Part of a small language model's weights: MLP 2752 GeGLU, vocabulary 8192.
MLP neurons of a small language model. Each row is named by its layer, matrix (gate and up: input weights) and neuron, and shows model dimensions 186-313. Each number is 500 + 25 x the weight over its row's rms, rounded and kept within 0 to 999. Numbers have three digits each. A neuron's up and down rows have the sign that makes its largest values positive.
A block is one neuron, or neurons of one layer that tend to fire together. After each block is what it responds to, as a language model described it from the Wikipedia text at the highest values.

L12.gate111:518478469487477518466479498515542495519484509508492486533552512468498527513506484482497474475489492516535519500520515497487501466492481529480532504492466515506451522510516494551487501460485479465500535504509504489471515494519457514452459521487511474477506545495511498495537454474498517525472536474538460486518511453499491504518474482503482462556493486505473493533468497540527489496497
L12.up111:474504482522478522501537511495519457473504480504512528493515486524471507434493497510476471500479489527478477457455541497504440522488508533494489545483517481504505518441523498504502512479452462465491477472498474489512529506510500536497478504486554531500517552474551489543503511525498507498508500475451482519527500500538474499488477467498471500489510472462539482495475497458534527519484
L12.gate796:468489477534461516475431477502526520500523463511522482548507499494516464501443500511477491512513467499529562501477531530520512530512536478537506498491496532481510531520529455494465491484441489518520512535471524484488478515509481505487493550499509508439483518508491477522504476535500518492452542512504514480475499517547506489505479517534515502502499515468479531485529481537514480460504
L12.up796:509492527505505508503500503475487499424513508466539484498496500519511506508498488480527522487508481508478507536501544541527460520510485543496549506500504536478538494487539490488524557563483534500482460489519484429482473467480495482488508515513481539489471518516505510485434477505500516547496466513488478467460475495540521495518500530494506571491492484483491518500465487515551493502479
L12.gate1205:525483525481519521520488488487489504487524497519484502497484507461464517473518526517503491499515463515501520515466511499502512512500486504504525539499509462484502469491517486497501493488446515446500486500499500479522476469528483480482498514500463524522458473500464514499511507490511471456467502491484510498462493495515530526471525462517537482516511446519503510524505448524513483522490
L12.up1205:498465529507529503493522499523496478490523502467488500511518476489506539448498517494532479485492437555480491478529492516509482577499527497519499511487536510504518503514501484511539502536490513498493514493504517509503485479545508500470510502488488551508512468479484513538520492519457523452519474474522474525522524477507459488497520477498508460556472495520485509496488530497534478521510
L12.gate1346:476520541512474514510489459466520549519491499467469527490500475527436467493493511439508545476486463506528504497544501502516473492510455488502505506451495475493486516492524494500507499463506504521484544491491535535512528477458509523514511498448492501473520517502482498506477503488503518477475499486514522528468492542504498490484482544556495508461498480461499515478475516497517507507471
L12.up1346:471512521520510532481544463486525480487480451482524499527482452488476563480520500498472515491494448475481487487529489531511483501489503513504542486493491467523472523475509509481493471519485485504519500497504476533468509480562534495479468530479493509471530472478495547494472456516532508515526454498545470537517541494548477518478508515487466522469502495465470493529496514552519524489522
L12.gate1352:537487527533497499474488471493492492483522452475516511492510471499527511458502506486506523484490460513472531503487550481530474488489484454493520539515498523521487467521484484533507481513491508485515524489548474510485522492548470464472475492526510518458507502513473520555477526509508499514506527499475489532514513487529474515495466525505472482456444493456510518480508491469507550514504
L12.up1352:511476483503501513509484492527591516506493537504506540546501529496503536500534497488543475513479459504482526487497499490479534529475511498532483476529488503494537483505458503488462532496514512516510499476493492494509527500517483554492484477487521485501498499485492527507497527544502525453507507509486480487516505488526485498492479514491493483527520491473505536481514499502521531525510
L12.gate1486:497509535512451513506471464475497490502486475524529529475506506518495476506488497509491492511475482523483501462512505461532511497474524471509497477499482539514525500515532486477473466522546448483470470506462531532507494440469494494472536535470527486449520486495499501488522444494522461538492460476484533468477476505533511492542494515486481468493486479505500490495491523531497513490487
L12.up1486:506497496505506511485467496492524470499499499489521559507445462521457483512481488480550434493482482515514499465503540479517516462499468503534500520492490503532514546535501519493543501561460516488505480490491423455508543490481542506489480511459491475528493527534463461473472492511467480502495492512489493509506520514522487501518497514469485484482552471461476540501479494479462540488517
L12.gate1588:521519483529492542481544494521522495499525463508528514523502488506455504489491498460451564534465492476528488478488475476498495533520545495510513508513475465460495504524478492525496501458524522508499456537481503483523493508466497498473445502477498479508502484497467540495476461505489457527499458477529522481459498514502489504475482430532465437465508462482484495539477501488521513509553
L12.up1588:499472519477480478496462521505492509502521512501509491513502504506502484509540508542485476529466501485534503505497523515496507484502508497482531488520522517476528526460532497516505519462479546490515511492458506519451507488544493560451483483514479499493512516531521526493533506481485505426474474515505495515497519504500512516474533505514459471516485543518489530491509515523466534485451
L12.gate2467:447524554474477531447498467532507463493466490485481517492485488549535508484511502512480526444462500497455504489481509516496473566498513505524493521509514504528487516518505483528477479495492467510495498487541498513493505489500492469501527455523510497475459523480492497510479516538505495488501533483506466514489502529549479483528470514532461485505446522505503507481507546510491544504501
L12.up2467:478517490508479559517497506485453458482473473510510518458527487531512542502537520462482500527491502481505475505445494497465477538501492500549474502529393555516494497469519492503491528514482525469502562515488515513495545453500482483508435509452604472504454490444492463496512471528532500479529529467515497493496493508472475523486476486478492531484531486511493498491454550508500490491469
Description: Indian name word starts

L2.gate456:498473517410506532473511523484509529537492496471518473538515519475520533512527491515481525511499526514501519488467485487489508515512533517453539501528502531506486475466506505491490482505514517497461513491529526507500479478576509486535497550498478554497521498482505462493459482482481457510505498471472480536508530553448504484519504506507517470465523529469518495499496486476498505486461
L2.up456:514491489471550462503509529500490539504496529487498529559518496515529527526513464483526502505506534549499526526525545457453462495477547526517511546556513499500482542495501512479527488520537485527502481513539497498530521502479470531474496503467450496490521504498494473528498501463465509520499474461487491549509515536527485492521514512564503482484463530512488493537486468494536474541518
L2.gate1031:485541526505516547506515540519537475474469522471498506483525493497501474449517481452461523506480526508494555530508522498512502545476530528488519547509497488524497549475511481483492497473523471487479466504506487477519508465520504450511503468509519498487475479481470500452468491515497494499515473523490511548479468531493551512492527470482519505508481522505466490512515496540516522490514
L2.up1031:482504510466470546515534538494530499499474521497491508480465469531487527525532491495481533493513573490506481498502479481511492512468515511502499473472485495491502481462524515491513477507534515537526469479483490512535509473522496508474500489466535502462495507493514524486453465486509527499515476492477510533549460524509478526461487525513478513505504510525461457529521526500494539485502
L2.gate1196:478515511487518446511501521510494492495468520485501508537468475472542475548482491460481473463455465515468522467527562466498508511473509499492476500503550497507490532529508510512499486480495483497509506525564551475478530494486494528505535441463497513504513480489466496491469484479494526499522508515492489459460517548491483554485528485484496499501503478508518500530469502510479472477527
L2.up1196:514502504462479452487450559503536479522504538484489521523497476528525517495550508564479480538477466530521465511530516473468507460499471494431489479508498470492495546466434483484511490514536506533510491512517512435512506453505481505524510486474488509498515475492540469501465500467505542474439512479477500505528498462497457489493492482515513504507482521510485530508478465485479492497472
L2.gate1237:492529493541469518485472538549508507515545520451497509471501499535477486478498498484465495482460481507475511525542510513503469525481481542487554485529526488498542526474454522489528539547492524510537500483529463454514547503546490473486499441500524504513513474506500510505519493470474512501527480510523484512546528520472526540508477498508518534497490488504486444453523502529494494492486
L2.up1237:495512551479526493461447531512533497542476513512509483476544511486512512541498504500469486530554490497472513503531495476508536531474432477464503502489506524534530488465466470498502456490530490507498504481527510498445471464526495470521476518545511500493509505518493513506534495455489503503516504479474477512503492499506511512526519510514489491481492525440450480520525488499496522520495
L2.gate1388:514516480497468501519509550552492482522479511459502468497501487457511531514504495519517482471537488500554542530489515486518455543476484487480534544520482439489515495515508465505539529546478528523499542500505489507516503477482474520461514508498529500495461484525450477485561477446465473465537490515544475486572511485515501513507536493462494511474516523457500481494475502471520503530482
L2.up1388:491534526508495446508482514517539482496483465473503491477548494487480490512517513531507470497529454477517493482505483474489499515479497493492501504498519528510501477510473505536533461521511531548531520475481483505557473471510513502504471496518538528522499462487483492487529480491526494488500510504513487498535553530482550484530549508477480490459499511518475486523497507513522493520466
L2.gate1638:517479533471509513539499521477508495488516491490500472500473415533489479443464509495503494532502514513509511484543541492497527538487535486488415516526515550507471524498447504540477517496482506511494504521474534515472435482518515478516487516481445515443518514494482537489509527488490491447494481499518495458525497461461510493511503471489495510487514482542485501512461455485501530458494
L2.up1638:530508504488474562483505518475480525529564505481474511494482449576507523506467453434479494540522483531516495516492559508497525493478497495500497500511550507500522503487488499518493512510502512505475514527512549498493513533498516474518467483470458469510475536512489555497508476514530511488521471513473507526485498511499491494528473526478482498511496542497502500538465452445488509506506
L2.gate1996:468485501516461488494531534495492524510509456473508495515539550507516509497484503497545519509470589504464507487537516502534536524484518510514498497477527524531537518477479491508474483482520495497528510536518502483480481512504490515550504517513484503503482485506485524470474492558505485486505529508480509465531498519526484501439536478492478535450515517507545500492495482509488515485473
L2.up1996:477528514517473546492467508511520476508463475477482451480468500520521516461522507479503573533500511520482511537508520501515537523502443532498486474510486509515515527525478495467445493480428515509520513499512481529526531518495501482503459504500477516468480486504509492457520544473518516514504529519483502521485499520525500527475503509516510513512488499476478462499547480542521517501468
L2.gate2605:473471494518532515506537513453468541503477519473514509478515501485519511463493500511483517520473478474461521532512515503486500527498522517501533515485540484490504530482491456490445476504507508471487517486511539513484521490474477502523526506524487485441494486506544514507476494513523481471517490491500475505468504450471482529509497474490498519535527541470489492455546443464526491542521
L2.up2605:511518534501505533520504472498512538493506511505512481513490478508507453495467517495512521498482464503460473510486553476485485519497451559542492503509483474475512518492472513495488519523510489495514512440505551513526508488475514501502521431504495477500462532527489459516495460484473523472541516528496473544522504489542461515515527508531485490500518517514472476498459508497476499542532
Description: Mid-name word pieces

L2.gate142:458468519530522501539488477494521505525544499490500478476495522489533514541500477485499472470518510509492496503500499520499503503506505485477498558517465479508469526472538491531492534508524489506533452511517507512474561476505524492499487507496489495490544458495475482534489481521500516508482488477565503499471499440487496522496503489514519449507511567470479505513463489508546518525512
L2.up142:476555493495528530493486512495541499501502514562464507508486517516467483478541431480468495499528446479516485476453495470491481497514560545485485485487508493511466533494502488487480519485505515547494545531473483509528504481524477484541469496518508539494481486532456510506489500475480504487542487514481519519491495461510482441486496474478498486508471448521502467517512503474516484524455
L2.gate1003:508480498516531536554481500474453505513515491466517500426515491472487453509510513481510500555489470533516490465491520529478457481496522506522470519476475527512512501497515563477514498469497498500531455483504508520477546495493490534499503491499448497519508531508544475515505539489533543502481491475457521520457512508515519469503494512493477482517557538538483503496511442465502549537536
L2.up1003:481501524475518486529476474528484527485457450478489490447515435517508450495523529487516508498530495506554493452462517508504461464533498513525510480518485547489490462486489455453504551481516488463518463512516476509483494522472480507508532472488466544513464518474496466514498504459505541536496495490480442509507501513554485494486486476503534462496502553518517539575500460473478507546492
L2.gate1027:532494512497484476524428515487464503511507481524526478522510494483495454491510523481510515510547472482499485509523505493498470482497484509533501460514502483528526496511513472515443494505515526503526485535490507485476529494492498429464456472512506556459537489519509505492511456512497576509533497509532560467550547491498454527510547509511519523460498433486496521496501440450548526481477
L2.up1027:499512492494513482511493496530470507499475472529551497542534504477501453507487558500479454467522494529437476501464502495514451434551519504516513492476500481545522499498506521511506543501500477530493517552508516515491457480457493482474498509543521522481464480514523496522522494497550547547540492501502490449499502458522509509539506488479473470508538468509464509526483504498502532550500
L2.gate1178:491539507506553494504521538511431502494495496471532504428501479466504470536475473533527472515528533554500530484462513482515533458502502523497508537543447470474538473475515535481514479498522490473518524510514508483510564498511465550472488505563529518484482480473501510526470528533514555494485543515455482520511479502502516471491478521452510482509485523511495511503537493547493481532510
L2.up1178:489497486501498446518498553537498510526482563496492548529517518489500476523469504474514485491491534492534474474483471526497474518520541514489507528480500485485499530475478497435491488493550504486504498510509479496519518515505496530495502507517499504463510497510526481528492497455494520500478519479476517463499503485458495535494501520527453499488477494481474518501517504520472531550455
L2.gate1766:482502495523539465515508508521509489490502564522466530485491499500516466500508490481518510461518521465519467511483525493468420496524546521468521468508496512493500519522492550468534495514506491512468510549498510526524510482484529474501495477566535536487504527499510502505516532452478515520481548493499503455486500472529471492513502526512507473509460518470456491555486498490514543555525
L2.up1766:492474522507532463500522520515490512460511498511507477491510498444508451505499467517513566481518485484528506476477474476496501529569497474506536539482468519542502542466491518473466480520495498474489542534497537504498518462517521466527480526492492534508492495537498552511543465471472516501500488441471507501467501497495470546551521491529498508505509499478447507500496508457491489483462
L2.gate1810:510471474512513515503480522534475495496526539486472494494531502513530500524519464480550499480519473478498485476468524483484495511521510522465487506494500502503474510483534473491473505506505463476544568531528498462527487498489526502526493508513496478463505507510518480489459532485469566482491519481523489473470504500513495504486496449489486489567499472486468522521465470488484511522506
L2.up1810:480495487505532508492520510500477487471482509523496546508484524548513507502454451471560466529523518502537533482497484484522506513527497518490522506462519464532493490469508516437484497531509504482540505497494558511538491493468543475477492492506497490480534467547495496529519500500528562455502540516488497487503516470501494532484489495527481494508482510495467482512514469467499521488521
L2.gate1859:493513521468504500504490493506471473488520502494488485451524504505484532495541502525503513464493467524492480492481518501515515506508508483530520526485504552488459495488499533504525527521506507535502558536502592458450455459498516510519498496504497498494497512519455507483496488509491529525521509458495495500530486451492501491442492515514480492466470509539523519478501465521486501506485
L2.up1859:522512522478492503475504526465527496520480531462506464525511509495502515464494542497470484516518520507486456509531472459514503490505505518476518472518513552489481501488477511489504532483531506477476488469555507495527510500498524484454526497568517516497486492532505473489495520504487476502568538481522449448515459467478479558534512514530493493467470492501496513540502503531510491520502
L2.gate2641:531478492521462541473467490483503529494555448510545488556494508540475484500488477448510503508508485517467460515476474512502505526530491504472520474525482492507473511509457463491485499473464479500506467479488473486535503508519515449486496535519563492492559493505509470436471503518494474487468492464502511521484515485503485490525481501482486501479491526550522533551497536524550513493494
L2.up2641:456529520507507487513524485540515500490474520516475527503492475450535491478540470501504474484502502487509521520465522509509495518473465516525501515516524481536474439516516493519464484480476485455503498450463541544521521535501501524517484485533531495476490507447504487524555505505476466526475466509520478532484481502480451529463480506489524415525489482482514507500483507513465508492509
Description: Sports-stat word endings

L6.gate2258:505509474504497487521475489500496478442509505520503511510517461451462480488495548485509530514480514484513513496485526532494482471499476526489495521467468495499514495497491483477465446519504446462488504498528497474482509498495526497493526464519528506492509508498497527497527523444489515465475488478531485504514508498529497514482509488446495529540490527509489469476504532473452503519493
L6.up2258:470532522566478515490474469494564515488483468482513472522458510470489475491484512482514446523483531474449502476530511506562506452481552520537495479469474491448498493489481508468559458499513482476549505520502496528489471504482514510526528519489494511485548533516512506493554459486542518499548500487500472509508478484513465502495454533480469509487513477449462513540507524465523504540525
Description: Mid-name word pieces

L6.gate2515:521496484508480512469520531515461502491449510518506537474445522497471501479480520494515488504456492494468568508466515481494505500489487515470560514500424510491497529527486489440534503474466498482431521468553509478497504500514528490496500516485490518434449470538500496458537498510487499477532509471518508514538499473485506489441487492526472532442480500528478505496476487521502459477528
L6.up2515:492527482510557507553502512505513518501505501522485526484489536493541546496492552512505464535490493466512455499506509512512494492496524498486485496523483528479499483506500506493479520495473541490500478510531528502501502514513490535521503490531486479530498510472527500447479529498475458446521489429468533508538522527503476517519503468507508520478522512536510559518503499510520486498550
Description: Sports and biography fields

L12.gate170:509500509516502511499511541504421503504449543482496509484468476510497548508480510520523481498487505539494561495508487494490521497540481484513502538472461524517455469478484433490512513471475508513474504474491471527502510532523468455500528513481479475550462480457528528510518473491523510462539503499497512460494500512470494507476548497494499506493489500536518512481475457476459500505563
L12.up170:502468509467495534490458526507469471487487496526434530514512513527512479510491494496485489487562523503556513527547462507487469492477506530536525524491469503502526535552511495486463501511531436543515493509537485518520463528566559466425462487499520491542484494484543515497472473481543521480527525459473537505538505524519471495515487534501480492509473473527517496486499509465495479494469
L12.gate198:486505466507517436551495527493504509486489528494498509513537498504500513488513482510525462493451579529526554492508516502482523521486547494457495527494488454529529497484476483472516501492484490456484529496521501478472454504538484491496497466482550501509487451517528515486539472474522508476508473488562459516482446502539481464508505494501476511510457520515480515524493472499536532506515
L12.up198:481532504524481477467537452517515475465497522511485502500514473490495509508546538508481504500547488501536487510471532541510454496490485478535437529514498500499535493489439492543545480488517485547540499485477529439520511541522476515489481494458498516527502505540511502545521488508462500508487478480515502481545502494483516490500481553481527524515478520484507506521491485490467490462530
L12.gate892:517516499513477524492523490532503484484516473518487506482478544524500486519532459496527509486499567518470489505511501489476512494529460489504497479483495498519536482501503533501487523516504523506480499519504516449529499531499523478464503523517471511480530502467519476464530483470499518518529546532509500488505469540470489474512495472551477508510522507546500513511502514471474497502482
L12.up892:461513490485476469459492491549513456482506542546469454507458515505494475467472516475490456513516507507500478478517485526481477463524530476536514497464497496455522564505481472532467496548505500468509502503507480479499487512502548502471477513511529499465468513476493490538527515486467531491447538468465496492468531493505536471551528546510468492484495492457490491480518487490488490530467
L12.gate904:489546515522471502505520504471486453469467469526478508527460506504444509459481500483572469504503547503475497542497483472468550490502470526510485512498453485492519480504492506499501476589480468534513485520490507475481564460492523509496511479511536501474489538537504530519506521482483505518459500492516456498512531485501475507496516526519462497509478573507503485477539465469484467499524
L12.up904:495493462527497498492485503457497518542464525495515473526458517508499504500478505522494516507485567503482506515420471535472514517493466550516484491489504527476524513466460505504506503523481461497481469510489526476488529483565508459530502508484522457467497499503533517518493507498494507493544505475484495564515431513564515461529503516485497497502514490508485506500492524492473535490454
L12.gate1538:523512527483491468488485500480453528502472514531458505473489492476516493519501466501476507464505506471495481486543499491484550482499535483491488534498528530570518450483541477493529488448484473481475460488522506498522486522553496500537531561547488487509532526491532499508541482461538553467464497486469556487523508538479493510490492501475498493514494538487510470496493517476540496536518
L12.up1538:489487534484505484529526497485490512487506487542513512498515448500523513507499503526471512505486519508484489526461500527500510456502538494540487503511471490514510503495466490485488489507485493470463480495526471478503505519544500553482501531538541510461509483480527490500502481506519470500504460494468516528514492470460487534488444474491476497489476534492501500499529487499477517488487
L12.gate1742:490501487496503534478502487508479495535550503504504511518539516510483534501459505478518538483491513486495552529539508513488497499513537466474519537505499535520476483532515499497526484488480480511475467514501502503472489451431520485503485506490489497529495490483489492463512516529483479485499515503480487507531492468485464519540530518481540467542521504479472475524540504529468461570496
L12.up1742:486471489500492528508532508472477502443495527535507449450505500482503484522521549442490536518442515503509548512489471461490480467488530477525451553470494504494508469522486492492472494530518496486515473526531518450504519550502520452496459474499502494453489530473528524485492521540470474538496528483459517500549478528478485537511491463512454529542477504492479536507522511506509503540460
L12.gate2147:536485478490504487541534514452471449471515456515520519466504487505453514514504479476483496508457511533498499506572508511487500478505503494482493502554460524487510507488518481503539536511486497507478532537501511531486499531502521464509491448487523499509479508503515511500462473493502438452502551497483534488525486481503428520453498551461502503481492515476531520476476463490478514541544
L12.up2147:529481488444490486528527515475499537486528537513496488484525495493509516495419521473468504513510502552456489536507480500504510521486510478521479462501468551481545510485507528495512509540537474460489474492562514485531504502477495482506516496531475492467443523491489521489535473475484464468521525495554477489483481462502458532482495514508499500513491506461476519499499492518485501498509
L12.gate2748:492446483534569479473523530517523534491478482540504497476494480504536544478438517514502466484478510528484520506497476516499499509495522498480518504497504496489506476500510495488536502513469507462486518532479528518490502494421516471544528507513524430538487495507508467495541483510467522460543481453514489502513491492549439500469485464458453466504486477518487511494467500467474479480510
L12.up2748:526500511465530499510483520470473493495548485479510513503500496483491529483438508510576486504470480478488524451487541468485503449521506491494511491481502503526535513470479530517472521475479508493456516495479491462497503509497484526531509517510540495539476471512494504499480498500497489509528538477469479545533504463510472523483528477504512520494513482486477535495470475559502517511522
Description: Sports stats and infobox formatting

L12.gate1454:496566458496491500496510492479485497503471488511506486447518445499498540544475538478544514463535512549489503496460521464493500485491512475495512529509494471486490494522557493512520433515526512484546474490503489531479507481490512479516488545474513542521484494473508515471452504493487477530485496473477495534512503517510495507484528465479497504495512472496503470559506498474505489435564
L12.up1454:534468509501502496454562503523521483505486497506515538564430467521476518533489510485489499479510527505497487524523461503453513475480481484480494435516542481523476495441535487507498486500475495483493556476494454510501497525492466523484470511507472506500506532459483481465553494545511464508474530521478540474515459507473499521515477542534487508497547476502525469523548466515474497461454
L12.gate1567:501502517487555499504511515468493550510491518494486528503489463465534494474562486464499483496493441491490586527526491558479502519507524473487485524511508490493486537508487483542509497473486524496468502515500528484510540486496489514489509493542515503554481515533466478504471540449478518509498488527530455524541456489528561480512469532528493502491478476489512514467481494463538491523478
L12.up1567:509493496487491505531491485477498484486549496503524520511524525493489505529442496499513444481516441477503495503484468509493506515528471505506454490495510506484486506510494482523512516491496516536476502523494521441528491539501515543505456500494513540508517505468509508501529465520489535499524482483494457513527506494491492490543508508477510483478479531496515507470520448488544493530500
L12.gate1757:499512529513505491523513493461515506490466527470512539509528475487498518483534490527490500509487541570490496500522494495499476488488520461443505462537497484524485473503488476494550499504482517500549528498499518519512500461515497484503503479498511547516533459488548485510523531549493501516466514493523498530556523531468509487489535438476496481480483528476487525516498526534475513501477
L12.up1757:505497478512495481495488522517477499542481519508492492433471499487501493495505469495432498522459485501470535472531520530492502493487500505486555480485490503524522535508529487509513462538511521524519517499467500497493525474562474477499511481544512530512544438406545549496519483503456487503519525507534526458504496475531523510486507542514528536517480492501497473453511529516521529496540
L12.gate1903:511494474522467469506487494522484493496527534527494498489498512543529481515478499527490531459450512483533539512522506448476561496512508508481534487474486483488442515528481516487499558508522525502560504452506517525509509497490491557480509481525499516516510502485529497490523485510501494480494524483509504523497495514511470467458500543497520510521461475465513482496459535473519503482498
L12.up1903:474497453503468500519478532449503451507484522461486495479507486474472446557504510527515542495513492525485467514525555493471527529494507491484522503496484505508520495505475526493478485501528514519495526502556542520537528528459483494519502465498473473487483514467491502561521484514513537514495504537480454508497518525526484483538498493522518495549467491518490495494471525485477509483529
L12.gate1920:480491462455501454484517492496463530497490480531528495480472480455507520524530456504548516485518454484510489525506484505543518471480471501498504466508487492476481520465542527505522452460501524514485498518542482526509495560493482513501504477531478541511500456499444479530451514504518473482500490485495527472496525483494460518469493533490490504479511519502513497538493517513552534491562
L12.up1920:484489448476478494511497470471477521523509474529541529546506516518535498480462518540507498513494467482512496435504519523538491456469479523470472468473503478522503539534511499447457490484479512532479524475496495491505483537521519496509497497470535506537471512483533485497491528530493480490442503447546547525485509552512477483515508490518488503498482537480457483521480534506523516487479
L12.gate2422:463530509543498450509479448511506512460499508500496524552494485476498464491490521502519470520488477512446514510509496498507503488508491477516497512496510439514480495505480455488508482507467515507476498499485519499551558503484532505478469450507571542516511448501523500502498504501511444486510506482500532495515524548502530501494463487504491481501546495502508454481448496517455489520515
L12.up2422:477517467512475522510535478487479490516498526499532484491529490493495455508531534487542512503474513493531481539499500514518477529505486481519505549497489443509471546504450525493531491471505498462509493484504484507508532489525537449471496501506497515488510534449501498508521501477517501501492525490495544480503508487460537499518474561521458494516506542463485534448474512517533466454479
L12.gate2580:497523470513524536476503524524481499482516541480440464491466515499516479482487519542462517519500484494542479489514542493471548566484511460514514491481502492463489510494493498489503544451526506444510523497478504484529489463485478502513470476478518497519516497485499513512536510513511523478533524542512479496475510507478513526505490520508474396495496491485532515521511497519535486483536
L12.up2580:468492503475467507517572473487472472527513503487516546513491537442503505531503499474506494502482528553514500522508483505509514505568515485512473504498520505511493518507448465469491505515536479515490512519490503520512468475478453487448483479513514502494532485535490544469505500539476527516468499488497550479505503489504471485479437539483517544513480557495508531435522520470481519492535
L12.gate2583:468476464507539477521480518472435504463465521514509537494465457490519486517499474489484474464509501468557494503525471483499517495519521484469446474494528480501502493490504469522543505487487511508466502467483519522518481531447548476526509530523494492534490464466490483534504507531586577501476512537537525454531478513551540467488524492534520526469509477507531508519530542487519511481560
L12.up2583:463469461483464467497474507497483523518501521486516523523494513565489484507487506476514501525535503518508493517516510505471469459520519518507488497503517483516490545567482476487480490502499478516494510478531509476512491485483482505438475516494510481528513548542502483505523511511496486479503500461463514440494484540507455494532458501524485479513509544506497514541519502475474532517497
Description: Auxiliary before predicate verb

L6.gate250:529507463499537476488491500500496521510499503481507494540498485513526471505522482541518486451516486507481501463492538534539500478498508482476507484496483504475497475460494511477479473504486471519480487484478468561552506516512485519546481536505600514475519489510487523511504443490486475501461508500517518514522496525503499527487494508524480485511497530531466488503521502491496504486501
L6.up250:476482493479525466506519496512509527528470498517495499494486524470484503505528520485470553489484469479474503497493525477497509483503453480528489518527503515485512527491533504502538509523499487487521482472469472500527473491479476489534451489513490516474494423535483479486453457496480491482495512501540528499528514504516550493534491508533515510495484498478464506498518497498504482513494
Description: Possession verbs and with

L2.gate106:546504496492537482503498517478478493476548499515519524477469516459513497536549474539535476541515464556509518541459495489487444491499529516509482555486527522521520472540494497490522512505511440466516505540532474519473487469453480469515506462496462497487466508517504494527542513530529493498471482516546467447451511512545529476493474524510471512469544543510495523537504522515514483466527
L2.up106:488484484535479490529473515515493486531457532448498491554502514522494556512509487546497527493539498524520476519504481507520470497537513502523502511500506535489448570496495517464510534530449537504501489541473530467513478535516509497493465505489452506499493470503509530493434509489515539534515514481526466525506536524476521508526498522488523496478471551523518474506550501553512502516479
L2.gate828:453509521494498566536517480457507478488492488441474508477499542533474442487489490503526533490481484561471481507487531495497482512505520489486535479503501517509535531516502506533470524469481538489504519483497480492571530498504484506509494491511484472527510489504522523527553506482465547496502489535558468477503484533503486500480499527524515527516532485488517518553503505514496452493493
L2.up828:508526485489533538473559466435521466515520512489512454528455497522458493504525482504507499525512472495498504487500502494505491533504503515479492496528493503527480503534490499516542468512493530507515505487508497460510509509508521527511470499523479511439486501545493520510494480500467494529481543461549452462497483472538518485531492547507482490471471518431525504495532497518487526470511
L2.gate878:462494468546480514499540510493505463467561508499525475541462489504517487508536503516422517495471484495463489529488464517505494509442522461522494536467503471465477505490522464496455526515478505488475494470509486473510465509503470461542510498489552502467514458538482486519498515506476502478502526461513506528464500528544504492509485491459535524519504459465505470464504587496505470496517
L2.up878:506488539531495488456475508530499491534511497599452504524505517532495527496502456494492544462465503479485491504526494535533486498503498488485538507481490520489474504470535468483462473511488492473526501519443492511537456517505504447537563469512452480516508522474526484465521481498478495526488478511502536487472506505512488489511487469472538532489478526511494514487485540471497474506464
L2.gate909:524500531499479491511524521468463490489509483484544463508486529492504490503471488529551511485459490451502480511493537478549476497511510516533517533510514503518550493472490533471555539426530484500471482457506509441507517509485481528473504508552478514513541485519475494461479483553524498515536482483572483478493472480520501451491478488476484475464481501529540553548539527458507494521502
L2.up909:478508518479473480502506475479524525527461483485484487510504521458516470494518502497519498493461467505495447531520516498470463472487504445518517475515474493502517481487485536517520578512500534510490468499487493496489503491514537521512480493479471429498514508527505512520552470468442521446580491488509496536513483474568541474518528534462497494477473544512507550521458514494497448516509
L2.gate1313:474474520485479535512521473494513510508558460520550495513519510505498512490475490514528513476482541537516520511522485460542489525474463527484519548526489509511496506476512516510497523531498518492473462475498482527475524553518507505458497488567501490515545470470499536532514511500498477483462533432486519464501488515531473483439509495498515499496491517484522435497529526483495521502488
L2.up1313:479528496492485528513485485450563542509531519469539481524548488516501491464528461496492494498496462492510475546489509477489485532459465521537494509519528528461472517504507489486451506492475519524518522558483457492528522498514471477518466495509495491462533504485533508440508490495507457497482512482486505466550454497465507481519464473498519485491472552486482520542491533466508512513521
L2.gate1528:482469477498475468489540483470502510481505473503496506523483495487504512511484555518497500443464517460455479526491489495540464516515503489522475482535501499535507465479535539549508505515466510535469528493512470520510469491449475494503523456477534462481508536516459504502501519538475528537505524485458495490466514494509510488488477510530471503470473537523525529505489524509474504522499
L2.up1528:532519510495504494492517492534531485542531468534502404530468530507478488474484524520489506551470510474510463473474505504506528453470508492470490491478497453526506501523503485506504478463534470424497489527487475494500490483478516482485460503555502476444486524471467493493541476480492503495473515460531497520485525480498504514490503490488526499468462529494480512504493468521486516492527
L2.gate2198:454507499494495527506479495482515534529482500458537473525520512461514465530541485523493439489508477506504470519526481502492516518529516512493525508484513501514467517494453488523486462495501470533483540490553517518476519464480528503489486465541501521478528482468538488490478509474470496507489519548566486532454512516477501524499480480515510527419520495547486495516528490494477497511501
L2.up2198:478513513539480502502461496499497520489536509524505513491481498470510465520522506530490480501475525516527446515503498556526513531502533479511485501497491486490499465512514517474485520504497539512475459466540481438486532504535466508503530497521498472530456517469503485520473571502511473494493538472532501498531487500499525493514511494518495503521444521504512505464494529501523505485501
L2.gate2226:503513497517512511533511525525500475518490494519467475533509502494467511508517488518469507518491530519501448500481506518516518529488503554507542505478514485495476531490454441508501518540525489496482500505480545471496467506526499485498521453491543514473528501479490447550522476483496500487499475478510486499490513496530512516499555533482538473510512545487553532536487500462521503506526
L2.up2226:501503511528432506505514543497512474488454531507505528472459544538504513514491519542472502481531489551487462539457518517525533469547485484518470470506457502529533503523471487538494497455501504502523501536503532509503523522482469457490502481487460510489486505499507529446511519502484529485514517508496477471477487504526468519543513521522528457542510538518503571483466551521501473507502
Description: Adverbs modifying predicates